From a checkpoint of a small transformer trained on Wikipedia.
Architecture: RMSNorm before each block, rotary positions, no biases in attention or MLP, untied embeddings.
Training: a variant of Adam for these matrices, 11308 steps.
MLP neurons of a small language model. Each row is named by its layer, matrix (up: input weights) and neuron, and shows model dimensions 352-415. Each number is 50 + 15 x the weight over its row's rms, rounded and kept within 0 to 99.
After each neuron's rows, "fires on" lists the tokens most often at its 100 highest values on Wikipedia text that the model never trained on.

L10.up1984:44 62 43 57 59 72 38 58 78 16 31 44 53 76 39 54 20 26 38 40 41 28 45 66 35 37 26 36 39 45 47 46 44 58 59 40 78 49 61 71 25 46 72 32 30 57 47 54 65 53 75 51 52 59 31 34 64 26 56 47 33 59 77 79
fires on: " as", " that", ".", " to", " As", " than"

L10.up3856:74 62 51 50 59 65 68 66 72 34 32 33 54 42 25 36 25 50 55 46 60 54 65 43 59 37 31 43 45 32 40 38 42 63 64 63 33 36 58 40 60 47 47 52 47 48 34 70 59 62 31 33 39 33 66 59 41 64 47 44 26 64 72 65
fires on: " |", ",", " and", ":", " that"

L10.up2780:43 46 45 54 54 47 20 32 92 41 37 46 56 51 50 13 51 30 47 42 50 51 31 44 41 61 56 37 78 53 56 58 61 72 24 26 55 46 52 19 26 74 40 25 13 50 66 36 48 54 58 65 65 60 38 58 72 44 57 75 55 35 65 43
fires on: "."

L10.up2969:23 41 43 54 50 69 39 48 19 73 60 54 37 43 48 67 50 74 79 30 69 30 57 76 40 57 61 36 45 42 47 53 39 44 39 40 28 27 27 67 42 55 51 53 44 67 71 37 36 30 41 17 42 27 34 60 46 85 32 51 77 48 77 77
fires on: " T", " S", "t", " Sy", " Al", "Al"

L10.up2433:46 43 61 62 63 43 45 55 31 74 37 39 70 60 30 45 39 62 45 29 53 48 59 46 69 70 46 41 36 46 36 51 52 51 55 64 71 57 60 34 36 56 57 84 40 68 46 63 39 38 61 54 64 58 46 61 57 57 45 66 35 63 49 60
fires on: " ", "0", ":", "1", "2", "-"

L10.up266:34 54 41 56 32 40 48 24 56 50 55 30 31 80 59 53 49 41 49 49 55 25 53 48 36 36 39 27 45 74 31 48 42 39 44 35 48 44 41 65 66 51 50 44 59 85 41 60 38 37 85 47 66 64 36 43 22 10 37 35 47 40 41 39
fires on: "2", " de", " un", "ig", " Un", "3"

L10.up3137:60 48 61 42 32 51 23 24 69 56 49 50 54 66 37 60 66 35 35 53 55 65 87 60 78 71 33 35 62 44 52 43 39 41 43 61 65 53 29 94 41 52 58 68 58 44 54 66 38 34 38 41 56 61 43 17 19 75 56 64 32 51 41 63
fires on: "1", "2", " T", " (", "7"

L10.up4086:38 40 57 30 22 66 19 48 42 68 70 63 62 85 55 50 45 43 35 50 59 62 46 56 58 38 40 34 74 58 73 63 67 32 50 37 52 47 32 41 60 49 57 57 36 42 46 65 28 69 51 65 76 16 33 44 45 42 41 57 42 62 35 61
fires on: "1", " re", " Re", " reb", " ", "a"

L10.up3298:57 37 65 73 27 56 57 37 37 45 36 49 56 36 52 19 46 57 44 34 31 68 22 33 61 40 33 44 44 78 35 57 47 53 46 44 56 65 37 65 65 35 62 65 40 46 47 66 31 50 52 51 51 61 63 58 40 29 39 74 60 18 35 41
fires on: " B", " A", " H", "B", " g", " O"

L10.up4394:45 46 52 49 26 42 56 60 35 48 35 39 71 67 35 47 37 34 32 57 49 40 57 32 42 65 47 49 66 71 49 35 66 28 41 38 69 43 28 55 35 68 29 52 41 62 61 62 71 30 61 54 57 28 38 35 49 41 15 51 81 41 55 67
fires on: "\n"

L10.up412:18 54 27 56 48 68 52 39 60 35 42 61 55 45 23 52 50 27 48 46 30 41 13 75 72 73 36 58 23 52 53 44 56 37 43 46 36 74 32 66 63 65 54 27 51 40 52 68 42 59 42 60 70 64 43 43 40 66 78 60 62 40 36 34
fires on: " |", ","

L10.up2551:75 70 59 27 61 56 40 28 57 21 32 65 58 57 15 50 51 24 60 40 70 39 49 44 66 31 30 34 80 28 43 29 53 32 56 42 43 37 49 44 47 76 53 67 48 27 00 55 46 43 39 53 56 56 65 67 53 40 75 59 44 16 46 58
fires on: ",", " K", " k", " St", " and", "F"

L10.up1458:19 58 38 09 42 40 62 51 37 69 51 29 44 35 53 54 45 53 48 49 63 27 61 50 29 42 52 50 88 56 46 58 41 81 71 38 49 67 40 45 51 60 65 45 57 64 42 60 57 35 59 54 51 20 66 52 38 54 66 45 57 34 57 42
fires on: "\n"

L10.up474:67 55 46 63 23 44 65 49 09 17 39 53 54 91 68 60 71 30 20 65 55 72 24 50 56 54 52 49 46 45 79 70 45 28 77 42 43 60 52 48 38 32 42 60 35 66 52 51 51 50 87 75 68 65 68 59 69 54 25 41 44 29 31 31
fires on: "-", " an", " ", "/", "."

L10.up2700:34 45 20 42 20 21 31 62 58 51 44 44 58 69 42 69 53 48 37 28 74 74 68 54 50 67 52 39 47 35 73 63 24 20 51 44 53 63 64 56 72 42 56 73 54 49 39 58 44 57 54 35 74 27 46 83 53 27 64 33 62 15 58 43
fires on: " an", " the", " a", " reb", " r"

L10.up400:52 62 37 43 10 49 74 43 55 58 44 72 70 64 26 30 54 32 23 79 42 72 47 40 45 52 47 50 67 71 51 71 51 31 28 41 56 43 35 60 69 40 68 56 40 40 16 63 41 50 67 80 37 55 54 73 60 43 39 69 33 64 42 51
fires on: " "

L10.up3874:19 70 55 66 64 66 23 43 68 42 57 38 38 75 31 47 45 68 51 76 60 62 46 51 52 49 47 82 27 68 35 45 56 35 23 76 71 04 46 63 42 59 75 66 30 67 55 69 42 76 46 59 46 66 43 36 47 45 59 57 57 59 26 72
fires on: " was", " be", " were", " |", ","

L10.up867:59 44 69 68 32 36 52 61 32 37 39 45 66 60 55 49 39 44 53 82 62 71 54 47 46 48 39 50 58 60 39 30 63 58 57 38 68 79 26 59 43 53 76 61 32 42 40 56 48 58 49 68 73 66 39 29 58 72 49 55 25 49 51 49
fires on: " T", "1", " South", " |", " won"

L10.up579:55 37 65 55 29 45 39 19 58 34 81 70 63 68 53 43 44 43 37 50 45 61 60 40 26 63 46 56 76 50 49 68 54 25 55 43 48 55 46 73 16 39 25 56 15 56 45 63 60 35 47 42 61 70 61 67 35 39 60 66 79 33 41 44
fires on: "\n", " ;", "as"

L10.up1924:22 52 47 30 64 30 55 31 46 39 39 32 64 29 64 81 75 32 37 62 64 62 41 60 32 55 40 58 41 55 81 37 56 82 67 50 43 51 39 62 19 31 69 62 55 49 68 37 25 47 42 67 62 75 20 65 50 43 37 23 52 58 42 31
fires on: " J", " G", " |", "r", " Dr", " P"

L10.up2964:49 52 20 39 38 42 42 66 60 53 51 43 40 73 38 59 46 33 44 35 48 36 26 65 42 63 57 45 71 60 69 67 68 56 45 13 60 45 35 53 66 36 45 57 41 61 43 46 13 45 53 65 46 75 43 85 50 45 66 61 38 48 44 56
fires on: " "

L10.up4563:69 31 45 54 43 48 35 63 20 53 61 33 70 57 51 41 17 35 30 53 74 57 26 63 57 38 36 38 68 51 54 53 53 47 80 61 78 52 39 75 40 83 35 54 39 58 61 55 46 64 54 61 38 30 78 54 45 54 54 71 70 67 32 63
fires on: " P", " p", " Sp", " F", "P"

L10.up1542:63 44 35 29 21 54 59 19 23 58 25 27 64 48 66 64 62 28 45 60 66 66 25 55 33 42 42 61 59 35 51 63 35 47 38 72 60 48 45 44 29 53 64 46 56 49 41 41 62 53 48 40 50 49 71 23 37 61 74 56 41 54 67 50
fires on: " in", " the", " of", " |", "0", "1"

L10.up1666:55 54 25 36 51 49 36 53 47 37 55 62 42 46 54 81 34 40 75 54 54 60 25 65 24 28 77 46 34 25 40 58 46 57 61 61 48 31 53 49 27 57 75 62 47 46 41 22 77 55 83 40 59 73 46 24 37 64 78 45 70 36 47 63
fires on: " ", " |", "2", " R", "3", "1"

L10.up3532:49 50 42 56 67 57 84 53 49 50 58 78 67 63 55 58 50 46 42 41 71 60 61 32 37 57 65 41 49 67 69 45 36 58 67 47 54 68 40 53 47 50 59 56 63 45 50 40 44 34 42 60 74 48 45 39 40 33 65 43 42 44 68 50
fires on: " ", " F", "F", " N"

L10.up3448:49 46 42 34 57 30 73 44 71 47 67 66 41 55 50 72 50 31 32 72 45 42 27 31 76 56 64 40 62 39 55 73 52 12 54 44 25 51 47 68 33 45 50 63 30 28 42 39 39 30 43 43 55 40 41 45 65 36 35 58 86 20 61 25
fires on: "-", " ;", "le", "|"

L10.up2657:45 54 50 50 35 53 59 64 54 37 27 37 56 58 41 60 47 51 80 50 92 26 60 41 58 69 44 63 66 15 34 46 75 43 49 58 32 46 42 47 35 36 10 73 67 64 67 31 62 43 52 66 72 29 76 50 58 43 60 65 44 28 75 47
fires on: " T", " t", " P", "T", " up"

L10.up4472:64 59 25 46 40 36 60 54 58 37 49 65 47 85 71 58 51 71 59 62 48 46 16 53 66 76 60 38 59 30 57 56 49 72 95 53 58 39 20 54 54 53 84 33 57 22 48 36 76 43 39 29 39 69 78 82 51 63 46 46 44 67 49 48
fires on: " |", " S", " M", " L", " R", " La"

L10.up97:63 35 34 43 56 26 61 40 33 59 70 56 50 61 52 62 59 52 66 81 59 41 59 83 53 43 64 16 32 41 19 44 46 46 94 68 26 48 25 49 46 39 80 58 30 47 39 52 74 48 67 34 51 33 56 64 56 48 60 45 31 47 56 46
fires on: " (", " ;"

L10.up4028:61 40 46 57 71 47 79 43 54 15 59 55 35 66 43 60 48 60 43 45 88 54 43 43 55 59 63 49 46 67 34 63 58 32 67 47 35 19 23 45 30 36 64 59 39 80 68 71 33 46 37 37 57 38 56 41 36 57 35 48 56 27 52 66
fires on: "-", "|", " W", " |", ":", "."

L10.up581:67 59 53 48 53 12 32 31 39 64 50 43 62 37 58 59 39 38 53 84 64 67 76 54 43 49 55 46 57 39 45 44 59 58 46 75 66 61 29 85 73 17 37 48 55 64 60 61 65 71 51 24 29 67 50 57 41 55 53 44 48 38 57 61
fires on: " "

L10.up3837:46 78 34 28 49 34 46 67 45 59 57 68 61 50 72 54 56 57 58 94 49 85 38 46 59 33 55 43 56 44 47 62 40 72 56 61 46 48 55 55 40 29 68 57 30 40 61 46 42 31 34 41 57 55 41 37 70 53 28 50 61 50 37 49
fires on: " |", ";", " −", " +", "ac", "ic"

L10.up3621:66 27 64 61 51 32 61 23 49 40 41 43 51 76 59 60 56 74 33 30 49 44 47 44 49 13 17 15 69 56 21 48 40 72 68 64 23 52 38 48 64 46 34 64 41 61 39 56 53 30 57 44 82 64 41 49 43 69 46 39 58 63 51 54
fires on: " p", " \"", " P", "'", " sp", " ("

L10.up836:55 64 47 55 68 58 37 45 86 45 43 39 53 86 39 51 40 58 60 44 75 66 58 58 23 36 68 62 67 63 37 51 48 73 54 74 57 42 46 74 37 45 45 44 50 40 51 47 27 60 44 37 43 47 45 47 44 56 70 53 62 39 48 56
fires on: ",", ".", " who"

L10.up2637:49 51 31 47 63 73 37 27 49 40 68 25 76 60 48 39 36 43 42 42 69 75 47 59 21 59 56 54 71 48 70 50 49 35 57 45 35 77 74 42 67 47 64 59 41 55 25 59 36 74 50 43 46 33 49 63 47 54 58 42 42 35 25 44
fires on: " M", " Bl", "Bl", "m", "0"

L10.up3022:39 28 42 55 39 46 61 38 35 28 43 26 41 54 31 68 28 66 13 59 73 64 43 62 50 37 75 67 52 34 38 33 47 65 75 65 59 55 44 57 48 42 51 65 41 44 15 60 49 51 50 20 59 46 53 40 28 59 42 37 32 69 70 65
fires on: ",", " did", " to", " would", " does"

L10.up2777:52 26 59 46 59 31 54 72 40 68 43 57 38 45 54 21 42 86 30 36 37 75 41 41 45 48 41 45 44 41 73 44 31 72 50 38 50 64 39 61 59 33 40 51 44 34 40 43 53 56 33 47 61 23 62 56 70 50 67 71 65 38 18 56
fires on: ";", "|", " W", "On", " On"

L10.up3721:59 60 59 39 53 25 64 61 41 32 42 60 35 41 26 39 66 29 40 53 48 33 44 36 42 31 56 43 26 55 46 66 72 58 67 70 43 56 54 78 58 23 51 38 55 43 72 76 36 61 34 49 80 63 27 49 47 68 46 16 40 71 36 36
fires on: " |", "|", " ;", " char", " Re"

L10.up3929:13 28 58 39 43 67 68 42 53 48 53 44 80 43 57 49 43 37 21 29 53 63 38 58 39 64 35 48 36 50 62 45 41 37 72 26 31 48 35 65 72 45 81 55 39 64 43 59 51 20 44 44 47 26 44 36 57 39 56 41 58 34 51 53
fires on: "\n", " J", " G", "1", " Y", "J"

L10.up1852:14 34 68 71 58 65 30 38 40 16 12 42 21 78 45 25 25 55 22 25 47 51 32 58 44 26 81 47 68 66 31 33 61 59 55 71 63 40 62 25 33 71 81 39 36 44 64 40 49 54 58 56 74 50 60 32 59 28 38 53 76 27 59 71
fires on: " such", " well", " all", "0", "e"

L10.up1438:34 48 25 50 49 57 37 34 56 78 50 64 37 28 51 48 69 35 47 39 51 29 58 50 31 37 51 56 24 71 60 34 54 64 61 56 56 41 64 24 63 51 28 54 68 47 46 43 72 57 46 44 48 71 55 61 37 45 54 32 46 77 56 61
fires on: " S", " m", " killed", " Z"

L10.up2220:35 52 59 39 53 34 29 76 76 52 26 49 69 52 49 33 29 41 61 54 37 63 66 71 23 75 57 59 48 39 64 29 47 47 18 28 75 47 44 54 46 64 20 61 63 35 52 20 37 72 34 67 59 38 48 37 51 42 58 64 42 69 61 31
fires on: " |", " the", " of", ":", " –"

L10.up4330:33 52 29 68 63 51 38 69 73 49 56 50 45 56 38 50 21 59 40 57 59 36 37 68 31 58 54 48 45 66 45 38 54 36 69 70 48 38 26 66 54 62 75 67 26 37 34 71 63 67 53 56 16 50 54 64 42 53 76 33 38 66 29 62
fires on: " (", "il", " Le"

L10.up3756:54 26 41 54 43 56 64 75 57 57 33 51 72 38 33 28 60 27 48 50 77 55 80 74 69 33 63 33 27 44 80 56 25 40 59 34 33 37 39 48 71 40 71 81 63 36 27 31 54 60 64 18 49 12 63 35 26 68 35 64 46 35 54 56
fires on: " ", " aut"

L10.up3229:28 37 44 61 47 33 64 49 30 57 55 23 44 62 25 60 58 40 53 37 69 46 56 57 49 54 20 13 35 44 49 40 36 41 39 50 45 45 49 41 86 36 57 61 14 55 48 64 40 41 54 56 70 48 22 46 46 53 63 38 39 56 43 50
fires on: ",", " |", "2", " with", "1", "3"

L10.up2829:14 54 47 57 58 64 30 57 65 24 33 56 55 59 55 58 36 23 21 47 62 82 69 43 58 31 51 56 36 68 52 50 48 38 72 68 72 55 45 44 47 34 73 42 64 43 31 35 63 45 47 66 55 51 40 42 60 29 52 56 49 66 45 36
fires on: " |", " Q"

L10.up4527:43 46 22 42 54 44 64 47 48 13 58 47 53 50 51 37 40 62 40 40 83 63 43 42 75 18 53 53 61 43 61 21 43 23 42 03 41 50 25 31 27 40 48 54 50 37 67 65 55 40 40 34 56 49 49 29 50 41 39 63 37 54 25 34
fires on: "S", " S", " r", "s", " s", " co"

L10.up3679:31 51 37 60 55 63 60 22 50 68 28 50 20 80 41 36 51 17 45 43 39 55 22 42 57 62 53 50 52 76 60 73 64 68 57 50 58 71 52 32 36 68 46 37 42 55 38 75 45 61 26 68 37 47 61 53 60 54 64 35 29 32 65 60
fires on: " |", " b", ",", " –"

L10.up1776:48 61 54 61 54 59 35 62 45 43 19 30 49 51 42 37 49 38 37 34 59 61 67 41 74 60 42 50 62 35 75 37 50 54 68 41 23 61 36 72 66 55 48 71 27 51 53 50 43 63 51 39 53 53 42 46 44 61 24 51 37 42 41 59
fires on: ".", ",", "2", "7", " she"

L10.up621:62 25 56 35 49 51 58 44 49 44 32 43 61 63 38 49 62 31 56 60 68 67 29 30 75 71 24 20 63 47 45 33 49 18 44 15 31 48 28 69 61 50 52 45 41 34 64 70 61 64 54 41 80 57 68 59 59 43 41 82 52 41 52 19
fires on: " the", " h", "s", " s", " sign", " The"

L10.up3140:42 44 25 68 55 45 63 67 30 42 58 28 40 53 60 51 42 73 67 30 33 60 47 79 63 45 34 64 75 60 47 56 67 48 31 71 59 25 54 68 48 48 58 31 66 30 76 44 55 31 78 71 67 24 57 45 80 37 80 26 56 39 50 46
fires on: " c", " C", " a", "ic", " and"

L10.up2194:43 72 51 16 24 53 56 49 41 39 54 19 74 55 53 30 71 39 10 48 42 51 39 24 54 58 62 29 41 45 70 69 42 43 72 49 31 51 55 34 34 33 60 65 63 64 42 44 54 34 34 15 56 59 34 42 64 32 60 44 49 32 69 34
fires on: " |", " /", ":", "."

L10.up3463:57 55 56 27 48 57 58 51 63 56 49 54 57 74 39 74 33 68 29 41 46 64 56 73 42 65 46 35 48 58 53 43 42 30 41 69 47 61 52 48 73 13 68 40 69 44 18 37 19 50 26 27 44 52 75 71 55 34 73 49 32 56 40 52
fires on: "\n", "-", " (", "2"

L10.up1101:36 40 51 71 47 31 40 18 36 64 64 38 80 62 45 40 46 27 37 69 78 58 61 32 45 44 52 57 57 29 46 56 63 68 71 52 86 38 47 55 41 37 52 67 36 49 56 56 46 28 62 35 41 31 55 87 50 65 35 49 65 55 24 30
fires on: " ", " St", " (", "1", " a", "4"

L10.up3021:49 37 61 65 76 09 47 37 42 45 71 42 17 80 34 54 52 57 60 40 55 48 43 31 70 52 41 46 39 51 51 70 24 59 81 62 59 25 40 49 73 25 63 36 30 42 47 42 43 34 34 42 54 70 49 65 66 83 31 33 37 61 53 58
fires on: " ;", " \"", " (", " |", " -", "|"

L10.up2043:61 56 69 57 49 48 53 34 66 43 25 49 29 57 34 25 17 27 54 31 75 48 19 69 66 47 55 53 66 66 59 70 42 34 54 63 72 46 24 59 73 47 72 72 52 42 42 33 41 67 37 51 40 25 62 22 36 42 52 52 31 24 37 61
fires on: " C", " B", " H", " Be", " Che"

L10.up2632:49 55 57 33 44 07 61 49 59 69 55 44 49 56 61 51 32 31 33 44 89 55 75 53 33 35 36 44 44 65 56 15 70 31 56 50 38 65 38 83 55 33 66 71 35 60 39 38 52 29 37 60 36 70 40 18 26 48 58 50 62 67 70 30
fires on: " ", "0", "^{", "\n", " (", "1"

L10.up1887:59 56 51 52 42 39 48 41 64 44 54 39 34 67 35 35 36 38 20 53 76 58 56 66 27 45 65 57 26 21 61 33 42 60 53 33 52 53 49 45 65 43 65 51 44 41 25 47 28 71 65 42 29 36 59 61 54 58 49 53 38 34 49 71
fires on: " to", " m", " be", " and", ",", " sp"

L10.up2944:75 60 53 43 33 43 44 38 65 41 67 53 49 42 22 56 29 74 55 43 53 53 49 74 60 39 36 61 60 46 46 68 55 38 42 78 61 64 45 68 61 48 45 69 26 52 49 49 30 36 29 27 61 33 55 53 53 57 55 64 29 43 42 70
fires on: "\"", ".", "th", ",", "nd"

L10.up4262:47 19 48 43 15 45 51 43 64 61 61 48 47 73 37 41 33 44 56 56 48 38 74 52 47 62 43 39 49 39 48 33 79 29 39 57 69 50 49 66 32 68 37 51 70 68 60 37 36 42 46 36 90 40 45 44 45 62 42 23 67 29 62 68
fires on: " P", " S", "S", "as", " T"

L10.up1131:55 27 70 59 37 58 35 60 55 32 42 27 71 88 40 69 58 41 30 54 42 58 36 84 50 72 55 27 45 64 49 65 38 68 74 54 67 64 22 40 31 79 73 46 61 48 54 37 38 71 38 71 35 63 69 79 47 47 51 51 49 54 46 45
fires on: " |", " G", "a", " Ca", " Ma"

L10.up3435:39 55 54 33 62 54 35 59 71 09 32 56 39 33 76 44 20 50 46 60 48 53 58 79 70 43 74 52 44 59 51 69 56 70 46 49 84 46 61 46 54 52 64 68 52 67 46 50 48 41 77 69 64 35 54 46 58 65 50 22 69 46 46 68
fires on: ",", "h", " reg", " dr", " c", "ic"

L10.up3036:62 52 78 58 56 45 37 61 43 66 32 43 43 67 43 31 30 53 07 36 42 60 28 48 43 65 28 19 43 48 55 72 29 49 38 47 56 74 66 41 22 39 59 78 56 51 64 49 41 51 51 68 55 48 49 59 53 75 62 57 47 42 66 32
fires on: " on", " |", "born", "On", " On"

L10.up1554:71 73 19 35 36 40 59 18 35 51 26 49 59 48 50 53 26 54 43 67 60 50 49 25 40 36 41 71 35 66 53 42 27 35 74 62 46 50 26 56 47 37 69 38 31 46 31 34 54 46 53 37 40 61 71 44 71 34 61 45 50 35 82 41
fires on: " the", " of", " '", "\n", "|"

L10.up1653:45 60 54 60 26 48 44 56 99 59 54 53 51 77 54 45 61 52 35 51 80 55 41 57 46 51 41 50 46 44 47 52 62 49 24 39 52 56 35 56 60 42 61 63 57 49 65 37 25 67 42 62 31 36 36 60 22 38 42 32 82 26 46 44
fires on: " K", "k", " G", " Sk"

L10.up2791:54 37 35 42 44 55 58 16 35 47 58 48 51 73 63 52 48 43 70 72 82 47 43 32 45 28 46 47 42 50 56 31 35 35 46 54 38 42 52 65 50 57 48 42 51 56 29 43 73 45 44 38 61 56 58 37 47 61 44 53 39 37 56 51
fires on: "\n", " in", " \"", " the", " of", " |"

L10.up441:52 59 32 44 80 48 32 49 74 46 45 77 52 50 47 43 34 43 46 35 54 47 46 54 30 65 41 61 66 74 32 73 31 42 42 32 48 61 35 62 58 62 49 57 46 57 59 44 55 39 38 18 44 29 56 41 53 34 52 39 59 68 41 26
fires on: " |", " L", " the", "0", "|", " l"

L10.up4318:59 58 59 37 46 06 67 36 30 50 23 38 55 33 36 31 47 52 52 82 56 44 44 46 47 40 62 16 37 61 93 74 44 38 42 43 42 47 36 54 76 69 45 55 46 44 47 50 55 62 69 41 42 73 59 42 56 44 61 52 36 41 47 57
fires on: " on", " ", "-", " to", " of"

L10.up1843:49 45 45 49 41 63 44 51 67 56 42 55 64 49 60 73 46 54 51 50 40 71 50 45 62 41 43 59 50 25 72 63 37 53 41 28 37 46 50 81 59 50 79 45 60 53 61 72 23 40 53 51 50 55 75 62 63 38 57 66 48 16 63 56
fires on: " the", " a", " to", " and"

L10.up1014:49 68 33 30 43 39 76 36 25 40 32 34 43 71 19 64 55 55 67 35 76 64 23 65 48 80 33 60 44 62 30 81 54 68 36 58 67 56 57 76 52 40 58 56 45 35 53 40 41 58 40 31 58 51 21 51 50 60 50 38 33 66 35 37
fires on: ",", "."

L10.up2352:53 39 32 35 60 49 34 62 53 55 72 51 58 68 33 61 58 51 38 56 56 42 36 66 61 44 46 42 30 61 40 35 47 46 58 68 37 48 57 41 60 38 70 58 48 41 22 52 22 61 47 51 59 41 43 53 64 49 46 47 45 64 58 55
fires on: " (", "-", " E", " Mar", ")", " R"

L10.up4590:35 53 21 53 42 64 43 42 25 22 48 56 50 69 52 66 64 62 58 46 45 61 45 36 57 54 28 41 33 58 15 44 46 48 76 42 62 34 57 47 31 40 70 54 44 58 29 48 25 47 51 58 08 63 72 48 53 78 53 58 49 64 60 43
fires on: " was", " were", " is", " been", " first", "=="

L10.up4267:53 68 52 24 35 50 43 66 29 43 43 51 55 59 35 43 23 75 47 47 85 58 28 50 38 61 30 61 68 45 66 62 71 42 33 53 60 57 59 34 71 57 50 61 60 50 32 46 23 58 60 31 38 55 31 62 44 30 66 45 27 45 53 39
fires on: " M", "M", "m", " Ed", " American", " |"

L10.up1840:50 35 56 36 60 22 71 69 40 73 62 59 21 51 33 61 40 42 40 28 79 64 60 79 34 44 40 28 38 55 32 54 61 37 54 59 62 54 42 78 44 32 63 41 36 28 59 33 56 52 54 45 56 52 55 72 78 57 49 52 45 47 30 41
fires on: " (", "-", "3", " was"

L10.up3547:51 33 74 39 60 27 48 50 49 28 29 52 48 54 55 49 26 19 53 46 53 68 62 54 98 44 14 31 60 38 57 27 58 44 49 26 31 36 56 45 52 64 64 75 57 49 57 56 26 60 44 68 34 40 50 44 29 88 65 63 58 44 60 49
fires on: ".", "1", "2", "9", "7"

L10.up370:38 54 33 39 48 64 46 69 57 73 43 58 37 74 61 79 64 26 40 71 63 79 34 52 63 53 30 37 34 61 55 63 50 76 89 53 63 38 40 59 43 58 60 56 47 33 46 30 50 50 51 52 58 62 48 80 52 41 41 29 79 70 30 52
fires on: " |", " as", "-"

L10.up2249:53 64 64 40 51 45 65 22 51 12 56 35 80 54 69 60 32 70 49 70 79 27 66 43 40 63 67 42 32 43 69 62 50 54 59 49 34 37 34 80 40 63 65 80 58 42 51 40 56 35 35 41 45 51 49 42 66 27 62 30 64 00 67 49
fires on: " ", ":", " as"

L10.up4249:60 65 60 48 18 56 70 55 48 16 37 14 26 75 14 57 65 43 43 37 42 32 69 59 57 40 63 74 44 44 35 54 40 30 54 39 45 30 41 50 42 39 55 36 31 34 44 28 79 65 62 58 57 46 66 42 22 33 39 31 46 65 65 52
fires on: " and", ",", " in", " to", " but"

L10.up2466:45 43 52 50 47 65 47 64 58 54 31 23 35 51 49 54 45 49 71 34 40 60 65 24 60 62 42 31 79 66 26 55 47 30 35 41 79 30 62 69 49 61 74 44 45 41 45 59 54 16 62 52 29 48 50 48 41 40 35 52 51 45 66 51
fires on: " t", " T", " c", "t", "T"

L10.up3431:00 46 42 65 28 31 62 60 59 58 55 72 37 51 57 57 43 44 55 44 63 56 37 40 74 50 48 25 63 44 51 64 28 18 47 59 52 39 44 72 53 70 31 37 59 43 59 76 40 47 40 47 64 51 55 52 49 71 42 56 91 37 56 71
fires on: "-", " ;", "|", "le"